From a checkpoint of a small transformer trained on Wikipedia: a variant of Adam for these matrices, 4179 steps.
MLP neurons of a small language model. Each row is named by its layer, matrix (down: output weights) and neuron, and shows model dimensions 0-127. Each number is 500 + 40 x the weight over its row's rms, rounded and kept within 0 to 999. Numbers have three digits each. A neuron's up and down rows have the sign that makes its largest values positive.
A block is one neuron, or neurons of one layer that tend to fire together. After each block is what it responds to, as a language model described it from the Wikipedia text at the highest values.

L3.down100:455523456489477518462456462505463455498508532461564564479515452409472579473445526536527448550503520507480531509435470507439500524438447446451435429531524494540427491465482540504461515475519621453555534520481526425533505453492488552446525475501517496457539508540473570493498577478564562530480475500518495479487509542525469490513497472509531481420523485499502324528456521550478483572570
L3.down133:539544505485493485446552547474473503497484460518514508507473525502460449494535467485519438504517566515494535484496554522517502455477491460471503427448467450501529587523485479508489520465549591480447465503489462505547497504534506526503458540521508519534469498308486557475473471481481484486441495478500529599487476451483440518495490536513532505557530483453479135485551449508526488487506
L3.down141:493510513512508495448485468493511422542473534444530520494539519523529507501522504491444557471451577533509493477528478539486527470489461487527472412480531503523463465495475565490467524483535668460515569504497515543517507475514525500505538512512500484499481499510483540481419475543469504468462524531520550481515507529492503463483501497516503549467510457493501219481483555543558456558481
L3.down282:512512493459499547447515508471489533505483483433567504524495467504517467545444436448535505455506478559522446459469478446523574497444375418514529492460539446474474583387513524480487447504476471502496480479622499465545511531444525495535514448521536478524430478511478476455510517506492453419545465478452546519515534518510517506445539454501522492489506486544508516478547490434461475452573
L3.down296:551472461485488475530495576514482466477501446511494504480555498482466482480546534498608492502524483517473506506519438486502532514506458486513484530501475543550467443468529506495410474515466610536494484490494512520504441490462528529525543480513578504532525500435526492482535457506510512434499518515436499491496471457506528523501492498480484489437480530538508187529495476521481559593443
L3.down308:482503487537516464521530531453550448505524546512539524519473569466390536504423484550494453479525525469525499426464562522511515559560500463511457395595497458535442461580485512463430495502521518519533542517419566510506500458541457522465509513516505445435506539497468481497464464471554581569486576504538551473484520502482480490444499556459526535510540514489489504489533547450523528501510
L3.down364:484472469536528465483486590419515441476445525504483599511492531504487527478556501484526472486564544527492461516461470512475448496546449480501519465475461475516470504515525553503443527465436545510440556516488451465511530437566524533502504503441505483467460500545497479469463463557500499440479598479522526547457514507538428497470511509444514559524512452515510355483424552434611518496486
L3.down402:503600509508514516499494505516499482521503512482501573552480528475523482477585505550512473543482595540507464507487489523449554493511484492494501425494499465535472467490489504502531527491467768512484513461500507497546494524537482522513536503545504541549447468405539571460471510503514531555468509482479484495474472465500496477461518527465545514491547533490487219456540491530502491527530
L3.down411:535441495517523476450538510506471503519505514483488497500538474398462471472557496551511429549494499493523565454536510530463512442449514536498471492452469523547481470503549508592552575481503523492523474530468426425451566458489573522485520438513498511460553484462461500580497503498500489532525480477480478438484459547500513483490525521561498461457526471468529276453518470493512485516526
L3.down425:521549453488505515417528509519487470500497495484509538510479485451475476488582493516515452532486595545462531453462520570490530507476436491524501392458530479515494504486493561473543518484533643477542531463521547505538469461479444556496572494526522548495501499429531542472461532472505474512435529529541458525535504470510470505489511525531497465499526508503431170496495570518464480526502
L3.down455:523515476469519520496510500488460525547558518511418466475444543441490527539435475468581527509503439523478474479569525549488503538519470564457474596454434579485453443454445549525458486519509490553468484514466542538554457508480501490523512524488495526521493534532547490455516493560516500481498498461479497478503500502527458510518530514472487500491500507514457806505544514456479486538495
L3.down467:511605477511491460434528523458483517480432522496495493502502452497505522469506501497433538523437587501443496481502515552463514473507542515534524357499566511487402471486494544477508513527531712495537510509545497521501525481520487499521534506541433506492497448515510483506480548488556469513489520564498474486445506544525542474534459507525535522480518545515468334499469536532480457517513
L3.down487:501440488480559453479515540478500571496480453475471548502492586416482484485468544536487460524464526471475583490490507483451497455562499538464435511502543534543514488503464497583497546470464589531543522481480508491474492481542471485516495524459521457511427431479542459499549509549437548520425445438485504507488491397504454547536522476507470499456540504537463497492513485457526544468560
L3.down532:476508492476552455473522570516494464533511533500559484526486512504425468521458532515482458528411599503551461500456439573479553489536528504474463440442450518515515440528508512526497525455459707514490423502519465497526486483536490506477484538528447578484502524521443514528536526527593523471466490554479452454480498438532497499469502501538446523544536523534409478519496505527463519476480
L3.down565:526508493515489460505539501483542416518474458437475439498517522473500580513513527497527488484529564457480480536544491529520497505527464488524490407495500515514490435488543522497501546540516604445456473504422481538450523504529499522513549526532519494507518518501556526521498492496543527482489523531523515479473547527505502512494539534483482522508470487514501109536487526528539495535493
L3.down618:536511471478482495511492516496493476517533529454465528554529461491494458461486512560499438538508497520472508522453511440493481511485493477488500371346417483467496440496481499464484483461485600457484486474482541518517527425505522491463507458482488516464432514476454547541481531497527493472491473486574446493523528551529538503486501468523467542510584534527456358494522474554482482553516
Responds to: Plus/minus signs opening goal-difference cells and dash placeholders in sports or discography tables (+47, −36, —); also prepositions after nouns (for, by, from).

L4.down203:518504480522499503536520478595499596529533528488498568550527486476475499512456475455522474551470492511501560477480535543567537493482485455493525469451518474430465509479526479481512498485501497439499483465468547468525521466525502512475496485500492505596480504378512486545534476401421522443510498480532551507541539474437503428489475521510499489439523521466453451520518442480514482493503
Responds to: Mostly "and" or "or" joining items in section headings and lists (History and description, Awards and decorations), plus "|" in table header rows and some word-final pieces (reentered, mountain).

L7.down25:496545511453527507504506502544482521444447467492452504489441521588500483514503557487456469438469540551539451550529474487498515538498542500493499450477459458468480475524516489541480538460506627548539453554494457458495483459431488413490469498442477520547496505496546365515482496520516500530514512518578480488489477490507480557534486497476494509469502555493493289493568537588503515485500
L7.down128:533529559553517468430470485480555497464528471570555552503470509426490535542514382487523489509546525544513549565507490539481489502558514473489498409425491538498459468510499465507523544507488525481484429564501523511435500531523555486429537518603495551437466516503506507453496569549508446477543444510525531536513444485539468475546514525528530490541605474508485525505485511495486524456507
L7.down339:475503463425492526510440511482489508508587415507486538512519496479454463464486472511427464491539500494516495519418547586560465462478483484468472536479511480424471512487526435519569529515585541499441527473527504482524495461450411493534488473504454574534559419517461567525557440482527501505519482534490501474551445486460453465520499520525538463370480551516487394526472569484480429529530
L7.down483:452600533512460484453495498460482450506486471538535491474533554583442505532444519540503482509433504421452537553561543462512528503461504521515510424432504522491497462578519473539472492496533557539479512463521500532449516559486552534503514520514523473523488494513508463527508532499517475410519465603478488461393503529471544454511499566513497484475478467484459419502513498521460503502565
Responds to: The first three digits of a four-digit year (199, 200, 198, 202), in film ledes, birth dates and "in 1982"; rarely mid-word pieces like re.

L4.down458:487558513516491499451421506469513471561542544512503542538566499426511524490559592512529566530404582527465503416500479530483482514480532562477526380519505477507449464540462547485501488464526611476477498493430468502498514489507506533487530515554460502456545528420466560483480489496519548447531468541513479450497487505534506499486537521430456533456538461486508248419525516519484445528569
Responds to: Mostly raw byte pieces of CJK or accented letters in names, plus list bullets, dashes, semicolons and table-cell openings (e.g. 保奈, Eus…be, "| 4 | "Episode").

L3.down26:554428463478481495524423494483451475515461553508501542554534514519525556467458475532535520516509512486426480511454470550543545511491511491439496529577499448478508460468492514445483524546481617463530582529455495491489510503471463532482501489529504528468479548514512490410507524513478506532515463472513496479545530487518526462476580540565425480454528515470546257497484540478466477550532
L3.down117:475533475545561449490532514530437523531494484473491520547462521472486432493567518502503422530503571512496510501544527526510507495519543480480514436434447492511536499529524479488536460535504582480497458507494478513576484526570514485480496494486455445524438512474531543521512463504507585478460535480493478520520513466561502458536508476529514503505523496475501122495458503502511499513465
L3.down127:536528547450564548519486530427470503527510532484517542582433472533443460526553560452454481534500504554556486520483555495522577533473503458486445421431503467442441503511485420479507499512582468457540459498466465498478497457470484516554459538487496555456492518466551483464506519543511485525482498529523538512495494539470490507523499481487532456478550428502502566548540512545570498492519
L3.down208:419508523593448483524550518469456486494502506577500520534553482536449506469550576515425538421484611510458472391486522488459517527522534504567435514471531568565554465499450499528562526491464522552517482543551472505501510447462497513487540467447483548513492493506467473513427437525490539500503448651471448490496495500455447508523502527419506437512477468439523562521564485470494485551456
L3.down310:460550455544518435457515470464553416512545480482510461535504525507454536463450493530571546518464500516451506502510534439445483507533456498513500551474475598571469426503481449451473409484512502520531467459420512548458570553485431491512476465559527543459511587532449495555536520552516547442510528466468438467537450540550422501449559570524458547509491533525564427498480567506463524477499
L3.down340:496592541479564454506499488454559460575498520526390544534492499478511499494507519462499431507521490443458538537483529486481537455481414474411527497501539394442473488526459484580545470441448534456553482471486513490487537429553501527503502451524442479490508493534506463468564431511511505509477485519491552506522457539468491521500537507483550489523393491544520474536505594463487394519506
L3.down359:484531524508502480520468469486525490520421538520502489503511493474548501503497503555481500465504597501481548458418476491440480506502481469526499426447486614550513509460516459527457537500505568459493505487507454525518515538478446546509501498489497544498509557459483517556493470516526567522486524506520498485489570509482485516448508454441475496383497471520542245512496540470493448492454
L3.down375:528511506535450494536532489421527460513468509482495414518490462528534511530543482529473503523495543503554474495469503427511525550508562498603511479527483475496486508447439562518519455542446406467497592525466499537532410495491515471410495501484536472486443498487455474548471504536476489496467565474513522560522604468484484484579538449481504522573521467467527515485505487560501559533551
L3.down400:544503535492455512567495550464474514505483517493498538580545439504471494551483488483552527546503525544515490517578527516474542500467462459517499534438464441439462374499535488488578488511456480478531534476496474428572463531475473498494484517447462461466499443452489465567477490468532583453466547564516527510509491490497480536469452498470429470482542531536457390503509449532471520520498
L3.down427:514446530463454500475502470518515453493458463488456430459510482456494500465468488446524512550459551581512503509526559546520531504465453470436492503475491489479514603476581398453549566498504396491540505491481471462440576492531504494449477543518549472504480449498494493461533538522474433459584519483485480509530493524516512523489475497516473510451482476461498481532507466522494528467468
L3.down459:536491572469539534465531504457611496562523437552479507474472545536462461543438496495429472503387561502567560497552562524479473584545531429498447431459401568477435465436447481545568483538504626517531467445507478489512482553508447456416484505434536485485483480503437509541454484489560515477409464474507544456456534572557462523498490453503488495477516511527456507473455504477445495555524
L3.down530:481540457529522484527511470496499529505452513550499473588456543464472477466482440509557536511463626495516499469497469455433518563551533488516459507486416532501564499473459461534461478510506558479474504513466540523431540607492508483526490447479511520565518561511528533572471521464496519529470428431465479460581499504499420489508445467484517466495473537505488345539508543506525458469468
L3.down531:534524523480588461417576566549419542521482463534498538557475534532495555509573484530523479486534530484493557443547432480424534480500568516475465456469580478471548545532492454487517518464442557482559470437514487514535509482446539498519512548511508503518567530523571551469501535542535548509567441525607541489544485422487508563573515494559484500515450414484492332489484459532543508547470
L3.down589:495469555554541526501510458475454533558497519581533467381550481481506549495517472550485476576513517530489511545520526481479480556517468589498462515450502559437455472445473470470460487501480476477518512490484462495518487514528455533502470536576517515485492503439524477420470477510473502543479513466462494599542515511481479500489448547584535499491461498430459452525519513504505465489528
L3.down610:504525587488507504536466508516473504482531527501466497546446502532487532481539516444520514445443513498528500482474523479490531496460470590505483595491532502499543562590522496468550450485460448479541463517548489519436476585482426446544482479569573506543530468450467528513387407462443563532494432478478392532482562497511507508388476503507512506375527520529513493570533508523495575539504
L3.down641:540463489511496479515503544533545571473476423509500448519415463463547457494455550501496453462448532456565554481492480441614505456517531505411519396425520458488479528459503535470499563457491505511462543483541470474415523556555500496483438519465462524477487498483501447496501498456475516438448470478487454522494460521510512506518486499509501455401426461422525394490512464448587543462569
Responds to: The " and" inside two-part wiki section headings (Awards and decorations, History and description), year digits opening a new article, and word-completing suffixes like -ated, -ary, -age.